Weights of a small GPT-style language model, trained from scratch on English Wikipedia.
Training: a variant of Muon for these matrices, 410M tokens.
MLP neurons of a small language model. Each row is named by its layer, matrix (down: output weights) and neuron, and shows model dimensions 144-239. Each number is 50 + 10 x the weight over its row's rms, rounded and kept within 0 to 99. A neuron's up and down rows have the sign that makes its largest values positive.
Before each neuron's rows, "fires before" lists the tokens most often just after its 100 highest values on Wikipedia text that the model never trained on.

fires before: "ed", "per", " in", "cc", "wn", "pen"
L11.down178:53 54 53 44 61 70 76 46 44 52 44 57 41 52 39 56 48 61 71 50 61 31 52 43 26 32 51 44 33 37 45 62 62 55 32 68 44 52 50 62 56 54 48 57 41 56 43 41 59 46 40 58 46 46 70 61 51 52 61 51 48 46 59 37 45 38 52 61 35 50 55 61 43 39 45 59 35 42 32 49 53 58 38 45 36 47 58 59 48 34 52 46 52 69 53 58

fires before: " ", "l", "v", "all", "in"
L10.down425:68 53 62 60 40 46 65 59 60 44 50 65 52 44 50 44 27 32 56 53 41 62 44 56 48 53 56 36 67 55 44 39 51 44 44 52 52 46 60 31 47 38 51 44 53 50 46 45 36 54 66 44 52 48 47 56 29 50 61 51 51 48 52 42 32 59 65 63 48 64 64 53 52 57 53 36 57 62 28 44 40 51 42 44 50 39 56 54 46 46 17 39 38 54 41 43

fires before: " ", " F", " T"
L6.down44:57 52 53 62 50 56 58 63 55 62 51 40 49 56 50 38 53 49 61 52 50 65 52 51 38 55 41 54 62 33 58 58 42 56 53 43 41 41 57 30 58 24 47 62 44 52 45 34 77 41 61 40 74 50 38 58 39 44 60 54 41 62 46 55 55 41 55 38 44 43 59 53 43 65 53 46 48 53 45 52 48 53 55 43 51 60 64 46 35 44 48 58 43 56 42 63

fires before: "ed", "s", " to", "ing", " the"
L10.down61:37 50 46 52 44 49 45 53 65 46 51 69 27 21 48 59 41 35 49 30 55 39 36 62 62 59 33 31 47 59 48 48 50 63 50 47 32 46 64 34 45 52 48 55 24 50 60 46 59 40 41 62 61 50 48 51 52 58 49 56 49 52 58 38 50 67 57 33 52 51 43 49 34 50 52 48 50 45 43 29 67 53 58 50 61 63 46 41 56 62 44 36 52 40 59 58

fires before: "ed", "ing", "le", "er", "pe"
L2.down208:66 56 40 51 71 51 53 46 49 40 31 43 37 43 50 58 59 42 54 57 53 36 54 40 54 69 53 51 51 67 50 43 45 54 61 48 58 40 55 29 50 56 65 50 59 48 58 60 64 62 37 59 56 50 64 55 67 42 46 42 43 57 55 43 44 72 53 53 64 53 36 47 30 51 56 47 49 47 69 56 37 49 50 40 48 59 37 57 49 53 30 55 63 52 42 50

fires before: "-", " of", "ts", "ip", "is", "er"
L10.down417:46 46 51 55 56 48 47 25 49 56 48 50 53 46 62 68 39 51 38 53 54 45 45 48 59 46 56 37 39 48 59 46 46 44 43 48 53 65 43 55 43 53 42 38 39 33 42 48 49 41 48 57 57 67 59 46 35 49 49 40 48 58 35 53 53 59 40 54 63 34 43 60 39 59 54 41 52 47 49 35 75 49 64 53 54 55 60 62 61 56 59 41 37 62 47 36

fires before: " ", " T", " M"
L2.down515:44 45 42 53 50 53 49 39 49 22 48 38 57 52 58 64 42 62 25 49 63 47 39 41 56 63 61 52 38 54 54 65 53 48 54 47 41 57 43 57 48 60 48 54 52 43 69 63 50 59 54 59 62 38 58 53 54 55 52 58 46 48 51 55 49 44 39 54 29 42 46 46 34 62 55 52 37 67 44 40 36 42 55 59 40 50 32 50 53 39 46 36 33 55 58 44

fires before: "ed", "ional", "ion", "ions", "ely", "o"
L11.down702:75 52 50 46 63 39 48 56 43 52 44 50 59 44 48 61 57 57 38 44 59 59 48 61 46 51 49 58 43 49 54 49 59 53 55 60 51 31 52 76 45 40 40 44 51 36 34 70 66 60 58 46 38 52 40 45 37 28 37 50 58 43 52 55 49 45 54 50 55 39 30 40 65 59 60 47 46 47 50 40 50 48 25 52 52 61 56 55 51 33 59 57 44 58 35 47

fires before: ",", ".", " in", "s", ".\n\n", " of"
L4.down490:39 56 50 55 45 49 48 46 53 60 50 37 57 50 55 49 40 50 35 52 60 40 63 50 50 53 54 61 55 38 43 50 46 55 45 35 52 58 53 61 62 55 38 44 52 36 37 59 43 42 34 37 29 65 53 38 54 23 58 47 62 57 47 33 34 36 53 51 56 64 64 44 44 49 58 48 66 60 57 44 42 55 59 53 45 52 58 53 56 41 59 53 54 51 50 56

fires before: "″", ".", "′", "\n", " (", "ic"
L9.down499:34 53 66 37 35 45 49 24 63 56 57 59 64 46 47 60 66 41 47 60 41 43 70 41 72 53 42 52 46 49 47 47 54 52 56 47 65 57 56 54 44 54 41 50 58 52 48 39 32 55 43 40 39 39 36 60 47 47 68 23 60 58 56 37 51 44 61 32 59 49 56 38 55 55 34 53 57 61 44 56 59 40 54 61 59 38 53 57 56 35 51 49 42 68 47 46

fires before: " ", " the", " S", " Dec", " he"
L2.down215:32 65 47 53 35 63 44 43 52 55 62 41 55 46 49 35 36 71 53 47 39 58 34 56 50 49 46 53 54 51 59 62 61 44 61 67 52 52 43 50 52 31 61 43 61 50 39 32 49 59 42 50 44 40 57 49 41 52 33 44 54 47 39 63 64 45 45 44 36 48 46 52 63 40 61 65 38 57 38 46 31 45 43 55 40 60 54 40 46 43 45 47 70 43 60 45

fires before: "a", "ass", "ub", "im", "os", "^{"
L4.down324:46 30 44 40 43 32 47 44 38 23 23 50 59 49 51 68 48 50 32 49 40 48 57 50 59 56 56 62 54 44 39 38 69 53 53 49 56 53 38 53 54 59 52 51 70 49 62 54 36 35 57 44 42 49 58 57 56 45 38 60 64 57 57 56 54 60 41 62 59 41 58 46 57 48 40 33 62 51 51 50 60 57 51 54 54 69 38 43 39 40 67 57 53 54 59 59

fires before: "al", "le", "l"
L6.down471:69 63 54 54 52 58 35 47 59 71 59 40 36 40 40 48 49 44 51 37 45 49 52 39 49 45 60 67 47 51 47 47 52 54 62 45 52 56 49 45 54 61 58 34 57 68 46 46 47 39 55 55 44 48 33 46 49 52 51 64 53 44 56 34 47 53 65 60 60 57 49 52 44 54 65 55 46 52 60 71 40 37 43 35 68 57 38 30 39 65 56 59 47 48 45 67

fires before: "ic", "i", "us", "tern", "p"
L8.down359:52 63 44 46 46 53 54 55 49 48 47 54 54 50 60 68 54 66 48 35 53 53 42 47 68 51 40 65 73 51 44 61 57 46 61 45 51 64 54 45 51 54 62 54 42 66 53 56 57 70 75 60 53 48 44 35 35 52 53 63 69 44 41 38 51 44 55 50 69 56 64 50 71 45 55 50 47 53 53 49 55 63 60 58 49 35 56 40 58 56 35 59 46 38 43 54

fires before: "tern", "op", "er", "ral", "ury", "et"
L2.down360:53 79 49 29 50 53 39 43 63 51 46 53 67 61 44 26 41 52 54 52 55 77 51 49 45 40 64 59 47 60 41 51 47 40 43 35 49 46 64 39 60 42 40 55 46 52 69 59 58 74 57 60 42 41 53 53 38 50 51 42 46 47 38 64 46 28 48 47 45 48 56 35 40 52 49 49 47 44 61 55 52 60 51 43 47 51 35 55 47 45 42 72 56 41 57 42

fires before: "-", "===", "|", " "
L9.down575:33 61 61 54 49 53 42 49 48 34 46 76 43 60 62 55 54 48 43 38 60 76 32 70 48 44 74 36 54 38 45 39 59 50 40 34 32 52 46 49 42 56 49 52 30 54 43 54 27 51 47 47 48 44 59 75 53 67 70 58 43 56 62 47 46 67 58 39 42 64 42 26 39 43 52 69 50 52 48 32 54 57 32 54 31 59 63 56 61 57 57 50 50 47 41 50

fires before: " (", "ber", "ished", "ct", "es"
L2.down15:40 42 47 52 47 48 43 56 53 53 67 35 46 65 52 56 52 45 47 43 36 52 53 37 56 68 55 61 42 46 66 30 44 62 44 48 48 49 47 48 66 78 52 47 49 55 50 62 60 47 43 29 47 39 59 57 47 40 60 60 50 32 49 60 52 61 67 41 53 49 35 35 68 45 29 49 42 61 39 41 36 47 53 58 56 48 53 65 62 61 44 60 50 42 48 56

fires before: "-", "20", "B", "|", "L"
L2.down577:39 46 50 53 47 43 39 46 54 20 64 67 42 57 64 46 50 54 55 43 38 35 46 43 47 61 43 44 66 30 59 48 50 42 59 50 55 45 67 43 54 58 42 63 41 40 72 65 59 54 63 49 60 46 56 58 71 48 44 63 48 33 39 53 39 57 61 61 52 55 61 28 46 45 46 49 50 46 41 49 43 41 45 52 56 73 49 59 43 73 45 45 58 55 45 50

fires before: " |", ".", " of", " C", ",", "-"
L6.down692:42 49 55 58 34 64 48 36 45 54 69 61 44 51 47 54 42 48 59 55 36 42 55 31 54 51 58 51 55 44 61 48 54 42 51 43 63 50 40 50 65 50 58 13 46 59 34 49 59 50 52 57 50 66 43 36 48 49 26 61 37 43 36 61 49 49 60 51 58 47 43 62 48 54 52 63 43 38 55 50 31 42 44 28 49 72 68 41 69 39 54 30 66 62 62 33

fires before: "or", "ut", "le", "um", "che", "on"
L4.down518:61 49 55 45 60 45 37 50 44 48 54 57 57 60 44 57 62 48 63 27 47 45 49 59 52 49 52 32 37 43 60 31 39 50 49 53 51 49 59 62 46 35 65 61 41 61 42 38 48 59 57 39 41 31 45 60 40 46 54 59 44 43 47 53 57 48 77 47 48 52 57 57 57 34 45 33 62 48 30 57 51 29 51 36 46 52 30 39 54 59 42 53 48 80 51 39

fires before: "ub", "ass", "a", "im", "os"
L11.down287:64 54 55 46 49 49 55 70 49 44 49 51 54 58 40 50 45 64 51 32 56 43 48 36 45 42 41 63 58 44 53 64 66 46 60 50 46 63 57 65 43 43 52 38 63 47 58 58 38 44 71 48 55 38 67 46 60 36 59 59 54 49 40 54 38 52 48 53 49 67 61 48 58 47 36 43 32 53 36 43 50 35 59 44 45 75 64 63 53 39 65 68 63 42 45 56

fires before: "ing", "ed", "ated", " to"
L10.down573:65 62 50 35 51 55 49 46 47 63 31 54 45 54 43 35 45 50 37 64 48 34 64 42 71 49 45 43 56 60 70 64 68 48 46 34 49 47 64 41 64 58 59 51 53 67 63 53 49 51 58 49 39 52 34 46 43 41 54 44 62 36 49 61 42 58 54 55 51 58 44 39 33 56 51 57 55 29 55 39 50 43 45 41 45 44 39 61 58 55 47 44 56 55 52 71

fires before: "ent", "ation", "ence", "ed", "es", "ion"
L11.down201:59 51 57 52 46 65 50 34 61 38 55 58 50 47 75 47 42 58 33 48 31 56 59 32 50 35 50 48 42 56 51 55 32 59 54 67 57 66 46 54 67 42 62 63 46 53 46 56 51 35 72 60 61 56 53 58 47 49 43 64 71 46 46 53 33 43 42 48 43 43 41 55 45 49 45 56 80 45 54 53 52 50 46 46 45 45 47 56 54 50 35 41 56 49 35 37

fires before: "er", " C", "ing", " F", "ber", " |"
L8.down199:57 54 63 83 36 42 39 55 68 53 60 58 45 67 50 49 61 45 49 42 53 65 57 43 55 60 49 59 36 37 53 57 58 41 53 26 51 41 58 55 65 36 60 32 65 48 61 44 39 57 51 64 46 49 46 65 51 33 43 38 42 49 51 55 44 40 53 45 47 54 63 50 54 61 63 72 51 55 59 60 49 55 71 45 46 46 62 63 70 53 51 62 51 63 51 49

fires before: "use", "tern", "id", "us", "ide", "ec"
L4.down201:66 64 55 57 39 59 15 61 70 54 58 65 34 53 56 37 60 36 57 67 67 55 73 34 54 43 44 57 45 61 41 57 48 57 41 49 63 38 34 49 52 44 34 51 61 38 35 71 53 37 63 39 46 54 51 59 62 49 42 46 51 54 53 58 38 44 44 51 49 48 63 51 61 55 62 46 55 65 58 23 45 67 48 33 58 53 48 52 61 70 33 45 54 39 45 52

fires before: " ", " S", "ail", " T", "o", " G"
L10.down339:44 44 71 55 58 63 50 47 37 59 42 44 56 39 62 43 33 60 52 63 37 41 50 55 40 54 51 62 62 56 81 47 53 51 53 46 42 50 48 41 56 48 70 45 47 52 48 50 40 57 40 57 62 43 48 57 52 55 37 36 47 65 40 36 52 34 46 53 38 44 46 40 63 50 36 51 52 58 55 47 60 45 36 48 49 38 59 40 72 45 51 54 57 52 52 67

fires before: " of", ":", " in"
L9.down696:27 71 53 52 45 50 47 36 32 68 53 44 39 49 58 65 63 63 43 48 49 31 41 50 49 60 72 50 70 44 53 49 55 78 28 50 47 55 49 41 50 51 47 52 56 49 67 67 58 32 47 49 51 53 37 43 61 56 52 49 50 54 52 36 49 28 59 59 63 32 50 57 34 59 64 56 47 36 46 29 54 59 59 60 46 59 42 59 71 50 47 50 60 69 61 44

fires before: "-", "|", "===", "C"
L11.down247:53 61 65 62 45 48 37 47 48 35 45 60 49 42 50 63 42 45 47 39 49 47 46 49 49 68 48 36 47 16 46 41 57 52 37 46 54 48 48 47 31 59 49 63 35 66 56 53 52 59 64 43 44 32 43 35 66 71 67 32 57 35 43 64 43 44 52 62 59 37 51 34 42 62 70 42 45 53 46 54 62 46 39 40 48 53 39 54 59 46 49 52 65 57 40 36

fires before: "ing", " up", "s", " the", "ed", " to"
L10.down599:45 55 52 38 35 49 52 28 43 38 57 50 50 67 50 54 37 31 38 60 54 45 51 41 58 44 47 26 36 67 47 57 45 69 47 61 40 25 62 38 59 52 58 51 64 64 50 46 50 50 47 54 52 49 32 30 49 50 50 52 58 39 51 60 53 43 46 54 53 66 45 45 53 53 70 60 49 50 49 49 34 50 41 60 65 59 52 52 61 31 60 31 46 40 43 46

fires before: "ch", "ts", "c", "ce", "s"
L11.down109:38 48 47 47 53 74 71 54 43 63 51 55 54 47 36 48 29 28 53 55 41 59 57 35 45 45 57 61 58 64 48 56 48 51 44 60 58 36 58 50 54 41 56 39 53 54 58 32 51 52 45 68 50 26 29 64 57 42 42 64 43 63 52 73 46 54 45 43 42 47 39 48 38 49 44 44 40 64 38 58 54 71 31 50 38 42 45 64 59 59 55 58 47 30 49 47

fires before: " a", " is", " was", " an", " The", " J"
L6.down82:38 50 47 56 48 61 39 47 55 43 57 60 50 27 53 43 23 43 45 46 54 52 55 39 64 46 57 60 51 46 66 58 57 46 54 53 58 65 50 52 63 52 52 64 62 39 51 53 57 32 37 45 49 55 46 47 58 62 47 37 51 49 53 61 50 50 52 55 56 30 55 54 51 46 54 50 39 55 32 67 42 57 60 64 41 27 42 51 38 58 26 62 57 48 41 41

fires before: " ", " the"
L2.down595:54 31 54 43 47 58 53 48 52 52 48 66 39 51 52 38 42 50 49 49 67 41 57 42 45 42 48 42 56 49 48 32 41 46 46 48 65 71 34 60 51 30 50 59 54 47 56 38 66 56 54 61 65 59 43 35 55 58 47 64 46 65 66 61 62 58 70 43 39 39 48 31 30 45 57 40 54 62 38 53 35 57 46 51 38 46 44 53 48 57 45 31 58 44 43 55

fires before: "us", "u", "re", "7", "ix", "i"
L8.down198:59 56 45 48 39 61 56 58 49 45 70 34 53 61 49 51 42 39 42 42 62 44 45 51 38 47 56 67 58 40 48 69 18 30 34 55 61 73 48 37 41 61 63 43 65 60 52 63 44 56 50 36 37 48 40 34 31 42 55 49 49 47 58 51 45 48 53 43 55 49 43 31 64 48 48 57 43 33 59 43 55 47 63 59 44 60 48 44 72 49 48 56 46 32 45 42

fires before: " that", " the", "ed", "rib"
L11.down50:48 35 55 44 45 48 51 60 50 74 50 71 55 53 57 44 54 52 48 54 45 49 50 50 42 35 48 49 66 65 65 35 56 54 57 23 56 28 47 73 66 48 45 50 60 48 62 40 63 57 49 52 45 52 67 51 57 49 53 50 58 45 41 55 48 50 56 58 54 34 51 38 46 34 56 35 53 58 49 56 32 67 53 41 58 51 68 58 57 59 52 48 60 50 57 65

fires before: "ed", " the", "-", "ing", "y"
L4.down317:54 60 43 54 38 37 58 54 46 58 35 36 51 56 63 46 38 44 43 44 56 59 52 56 37 51 54 55 48 46 77 77 60 39 49 57 33 47 54 23 59 60 25 57 52 43 55 57 45 53 56 42 62 52 67 65 50 42 60 42 35 25 48 60 38 43 40 67 53 51 58 60 47 35 53 68 54 51 55 34 47 64 47 41 48 44 49 49 41 58 63 34 65 52 66 61

fires before: "ber", "ain", "er", " was", " is", "urn"
L2.down391:54 56 56 60 57 38 27 61 61 48 48 61 41 65 47 73 32 51 38 55 43 53 79 44 60 50 67 55 31 54 61 54 37 50 45 53 55 28 52 55 62 46 49 47 28 58 45 57 48 44 61 49 52 42 39 57 49 45 62 54 49 50 42 57 56 53 62 48 60 52 50 48 45 61 44 66 36 64 60 47 61 45 45 56 50 49 49 63 34 44 50 42 55 57 54 43

fires before: ":", "E", "W", "="
L4.down188:59 56 61 38 32 48 58 33 35 43 62 56 43 46 35 54 53 74 41 62 54 71 60 60 37 46 51 40 58 51 37 45 51 59 58 50 58 50 54 53 36 46 58 36 52 61 44 46 48 57 43 58 46 45 64 38 39 47 58 40 55 41 54 50 56 37 45 46 57 45 52 48 60 62 62 63 53 40 63 65 53 49 49 61 59 50 48 44 52 46 49 44 45 68 38 49

fires before: " (", ")\n", "t", ")\n\n", ")"
L10.down171:68 42 54 51 56 51 71 53 52 53 30 47 59 68 43 30 59 63 54 39 52 43 58 38 43 52 59 47 61 45 35 56 52 48 47 59 51 44 41 51 51 62 48 57 41 50 72 42 67 58 38 35 58 58 49 53 46 50 51 38 51 37 65 39 38 39 37 42 50 34 35 47 56 57 46 48 60 43 69 40 66 39 47 64 37 68 58 57 50 40 61 43 56 50 25 61

fires before: "ul", "use", "im", "us"
L6.down70:69 45 35 49 48 42 31 55 59 41 60 40 38 59 29 48 47 29 28 53 64 58 62 47 52 50 41 63 65 51 40 47 50 56 52 58 53 62 57 39 51 35 33 53 43 64 43 56 25 37 46 47 58 53 44 41 34 51 43 57 46 48 44 45 63 39 48 47 62 46 50 39 78 47 37 32 63 49 38 39 38 53 47 35 45 48 40 55 41 55 56 45 39 51 47 45

fires before: ",", " |"
L9.down8:45 47 60 51 57 46 40 61 50 48 46 47 48 48 35 59 68 40 41 40 48 50 51 28 44 47 49 56 20 48 36 65 48 54 54 44 44 48 60 57 58 52 44 53 40 45 39 53 40 48 58 39 53 49 65 43 44 60 57 45 50 49 29 47 47 62 54 55 52 54 54 45 65 55 46 35 56 49 49 52 52 37 47 36 54 61 56 59 67 54 57 35 67 46 43 55

fires before: "st", ",", " and", ".", "al", " to"
L2.down126:50 40 37 39 55 37 33 52 37 39 40 64 33 40 46 45 32 42 50 50 20 49 55 50 52 46 60 37 48 46 30 49 51 34 40 48 47 43 64 58 57 52 43 58 53 59 51 49 59 64 40 61 33 58 63 69 49 63 53 38 49 51 60 73 47 54 43 59 51 45 35 53 67 61 50 50 60 57 44 48 63 59 66 59 61 64 60 54 52 37 66 31 52 65 51 49

fires before: " ", ".", " (", ")\n"
L9.down606:43 43 54 60 33 48 71 45 68 41 39 61 58 54 31 41 50 52 43 27 56 57 46 38 45 40 43 67 34 48 30 37 52 38 51 67 51 56 54 48 55 59 41 52 56 53 48 61 36 50 46 45 38 33 49 57 46 62 57 42 68 56 52 64 65 48 33 35 50 48 39 52 72 55 43 36 45 49 50 56 44 40 75 58 46 53 67 55 53 54 52 60 41 52 60 40

fires before: "ing", "ed", "s", "ure"
L10.down347:54 47 42 40 57 50 44 54 57 48 48 51 37 59 40 66 56 51 43 60 46 55 45 53 41 55 48 68 39 57 66 77 41 48 36 47 40 36 49 55 77 40 52 49 65 60 46 54 58 47 56 32 43 52 52 54 48 59 49 57 53 39 77 52 53 39 58 53 57 43 56 49 43 69 65 47 47 50 50 51 57 58 64 60 57 46 38 49 47 60 55 51 50 60 50 53

fires before: "am", "h", "ess", "ball", "il", "u"
L4.down509:65 37 58 58 49 54 47 41 49 45 50 46 46 57 20 59 56 47 59 50 54 51 33 45 60 45 65 58 36 45 51 52 53 46 67 50 54 69 52 58 61 54 33 72 46 56 50 42 64 53 51 46 62 51 53 47 49 56 58 38 44 68 57 53 53 48 44 49 30 48 49 41 55 42 54 58 43 49 55 46 47 44 57 47 55 63 60 48 45 55 52 37 39 39 41 74

fires before: " that", " to", "ed", " the", ":"
L10.down232:50 48 39 58 58 34 59 60 56 65 42 59 36 48 58 44 65 49 62 56 44 39 67 58 47 58 62 53 45 46 45 34 51 47 26 53 43 61 58 49 46 64 48 61 64 46 54 32 43 52 48 48 35 54 74 30 58 61 56 45 64 38 36 39 40 73 54 52 59 29 53 50 29 52 52 63 51 58 48 41 47 73 39 59 50 48 45 57 52 60 51 46 54 55 49 41

fires before: ",", "ar", "ry"
L10.down603:55 54 49 56 67 45 50 54 56 51 54 56 51 37 47 38 70 38 29 42 59 40 39 43 39 58 44 38 38 64 39 52 66 36 45 58 48 58 64 47 67 59 49 36 50 58 55 49 40 54 53 61 48 34 57 37 42 56 40 59 41 61 71 36 53 45 59 53 66 38 51 23 54 51 57 34 47 44 59 59 53 62 33 44 44 54 46 61 46 47 32 45 53 31 42 46

fires before: "ished", "y", "ic", "u", "ical"
L4.down116:47 55 60 39 51 63 54 58 42 45 33 62 40 64 71 34 36 47 53 58 55 61 37 46 41 36 50 35 60 49 43 36 53 45 50 52 51 44 54 30 49 48 50 83 67 53 53 51 59 55 42 45 56 67 33 43 65 70 38 62 38 42 53 50 45 25 54 36 51 45 43 38 54 42 58 21 66 47 44 34 40 63 59 76 39 55 44 43 35 55 65 60 57 47 52 72

fires before: "N", "orn", "S", " ", " h", "\n"
L9.down556:64 40 53 65 66 59 53 58 59 48 45 50 48 49 43 60 63 67 56 32 58 40 45 54 50 55 40 65 58 45 40 43 52 28 37 70 56 52 42 55 39 70 50 45 52 41 51 50 55 58 53 29 54 49 69 45 49 43 40 32 34 36 58 59 62 40 49 48 49 42 30 64 46 40 45 54 44 68 31 47 50 40 42 50 43 54 41 74 48 58 63 52 41 52 46 41

fires before: " ", " the", " their"
L6.down374:68 63 64 51 47 59 44 56 57 49 53 37 50 37 47 57 45 70 40 50 54 46 48 69 49 56 60 45 49 63 54 50 48 42 43 50 51 64 54 41 51 34 37 52 70 61 53 49 33 62 52 49 46 59 62 60 49 61 53 52 58 49 44 42 66 44 39 55 32 47 26 53 47 40 46 68 55 57 35 65 46 40 43 65 43 39 58 54 72 57 38 52 35 66 68 29

fires before: " ", ",", "6", " and", " |"
L6.down158:44 30 55 57 35 50 40 66 58 56 62 53 45 57 24 36 52 57 71 40 49 64 48 47 75 49 53 56 47 44 47 61 74 44 60 50 32 51 45 53 40 49 60 54 44 49 49 51 30 32 27 44 47 48 59 60 69 43 49 56 56 58 47 54 44 42 38 46 50 51 46 60 50 62 56 60 49 57 42 69 52 58 57 60 56 58 66 61 54 39 82 33 35 54 46 77

fires before: "le", "l", "et", "al", "les", "ork"
L8.down249:55 56 53 41 66 53 36 59 59 62 38 54 61 43 58 71 52 40 45 48 52 56 50 57 64 54 61 51 43 40 52 66 52 45 54 40 50 55 32 41 62 39 41 56 53 72 52 54 45 52 56 53 48 60 57 57 60 55 41 50 56 43 55 40 55 34 55 56 66 46 59 60 43 61 49 33 49 68 52 67 52 48 44 45 44 55 51 52 63 42 49 47 52 68 41 72

fires before: ",", ".", " and", "an", " |", ".\n\n"
L4.down463:45 42 43 50 48 39 41 51 38 45 36 41 45 47 55 38 60 40 40 75 48 63 52 51 79 49 38 48 51 51 49 56 48 56 44 54 44 56 51 54 51 51 53 42 50 42 35 46 46 44 42 52 55 44 32 37 35 40 50 54 55 39 57 44 33 39 55 59 57 57 67 54 53 33 65 60 61 50 68 75 32 61 47 48 54 57 39 53 38 60 48 72 48 43 45 48

fires before: "le", "lect", "or", "um", "our", "a"
L2.down466:41 58 48 52 65 44 45 50 37 49 53 45 56 49 49 44 60 68 56 64 57 76 58 48 37 24 61 51 43 52 56 35 74 55 53 52 69 57 54 52 43 23 42 47 47 39 42 61 42 48 41 52 44 39 33 57 39 32 45 59 44 55 41 53 48 54 60 32 48 49 52 42 53 41 50 50 49 54 55 48 62 36 44 69 46 76 45 56 35 53 49 61 38 53 63 48

fires before: "ver", "e", "x", "v", "lect", "at"
L2.down92:46 70 53 61 68 73 54 44 45 61 46 45 45 55 43 61 21 55 65 56 52 42 35 43 43 37 65 46 47 46 35 63 48 61 69 43 64 41 78 60 46 40 39 42 55 60 33 38 46 44 65 45 51 35 62 38 43 39 62 60 52 49 47 63 43 59 44 51 43 53 58 31 63 54 54 60 52 50 49 37 63 47 39 60 44 51 51 51 47 63 46 43 34 50 46 43

fires before: " (", ")\n", ")", "q", ")\n\n", "p"
L10.down662:54 68 47 68 51 58 43 52 59 57 44 40 47 57 52 32 67 57 50 59 46 42 54 52 54 39 43 47 57 53 52 63 59 47 45 51 41 38 40 60 43 39 42 54 35 48 48 63 69 49 30 47 52 49 53 51 55 40 59 71 51 42 53 56 39 62 38 49 47 51 46 50 49 64 52 43 54 41 61 51 29 40 47 67 48 47 53 65 63 43 55 63 39 66 45 58

fires before: "-", " "
L4.down326:46 72 44 62 37 50 53 53 53 37 47 47 56 52 49 52 39 60 63 51 43 51 48 51 41 74 67 47 77 44 55 59 59 60 39 60 40 47 43 59 53 73 34 67 53 46 46 48 50 39 44 32 53 36 50 47 44 66 50 70 35 71 51 27 42 54 26 54 49 39 51 38 38 51 49 57 58 59 54 48 41 52 48 48 58 52 61 51 46 37 52 43 54 69 44 58

fires before: " of", "ic", "y", " I", "n", "it"
L8.down428:49 67 51 61 56 58 60 60 45 49 35 56 36 68 42 53 70 60 60 73 43 51 46 61 64 42 47 47 45 41 35 59 36 57 63 40 64 41 56 49 33 37 34 52 54 52 60 65 54 48 56 30 52 50 55 48 48 67 49 63 48 63 51 44 32 38 45 45 50 38 67 49 54 51 46 39 74 59 48 26 44 57 46 48 64 41 40 52 54 58 29 67 70 39 46 48

fires before: "ion", "ed", "ric", "-"
L2.down463:56 49 42 64 42 62 65 44 56 44 47 48 38 57 53 68 55 52 29 54 45 56 68 21 57 38 48 29 41 58 41 60 51 56 58 47 48 38 71 34 52 48 57 36 34 53 32 50 43 51 46 38 65 55 51 53 47 41 53 28 44 50 50 62 44 71 45 33 60 59 44 45 47 67 45 53 59 57 43 33 65 53 51 41 56 44 31 59 53 52 48 37 45 42 44 56

fires before: "fore", "ing", "h", "gan", "g", "ant"
L6.down30:42 53 60 43 48 45 56 55 68 46 53 70 66 51 45 62 55 43 54 41 43 62 53 44 50 68 54 30 49 60 62 46 52 46 53 49 28 49 48 48 29 70 62 49 50 54 57 50 50 32 38 46 62 38 60 56 47 53 46 39 29 38 69 60 39 48 37 57 46 42 59 40 56 51 42 65 46 62 44 40 35 57 65 56 66 49 63 46 47 28 62 41 45 65 66 65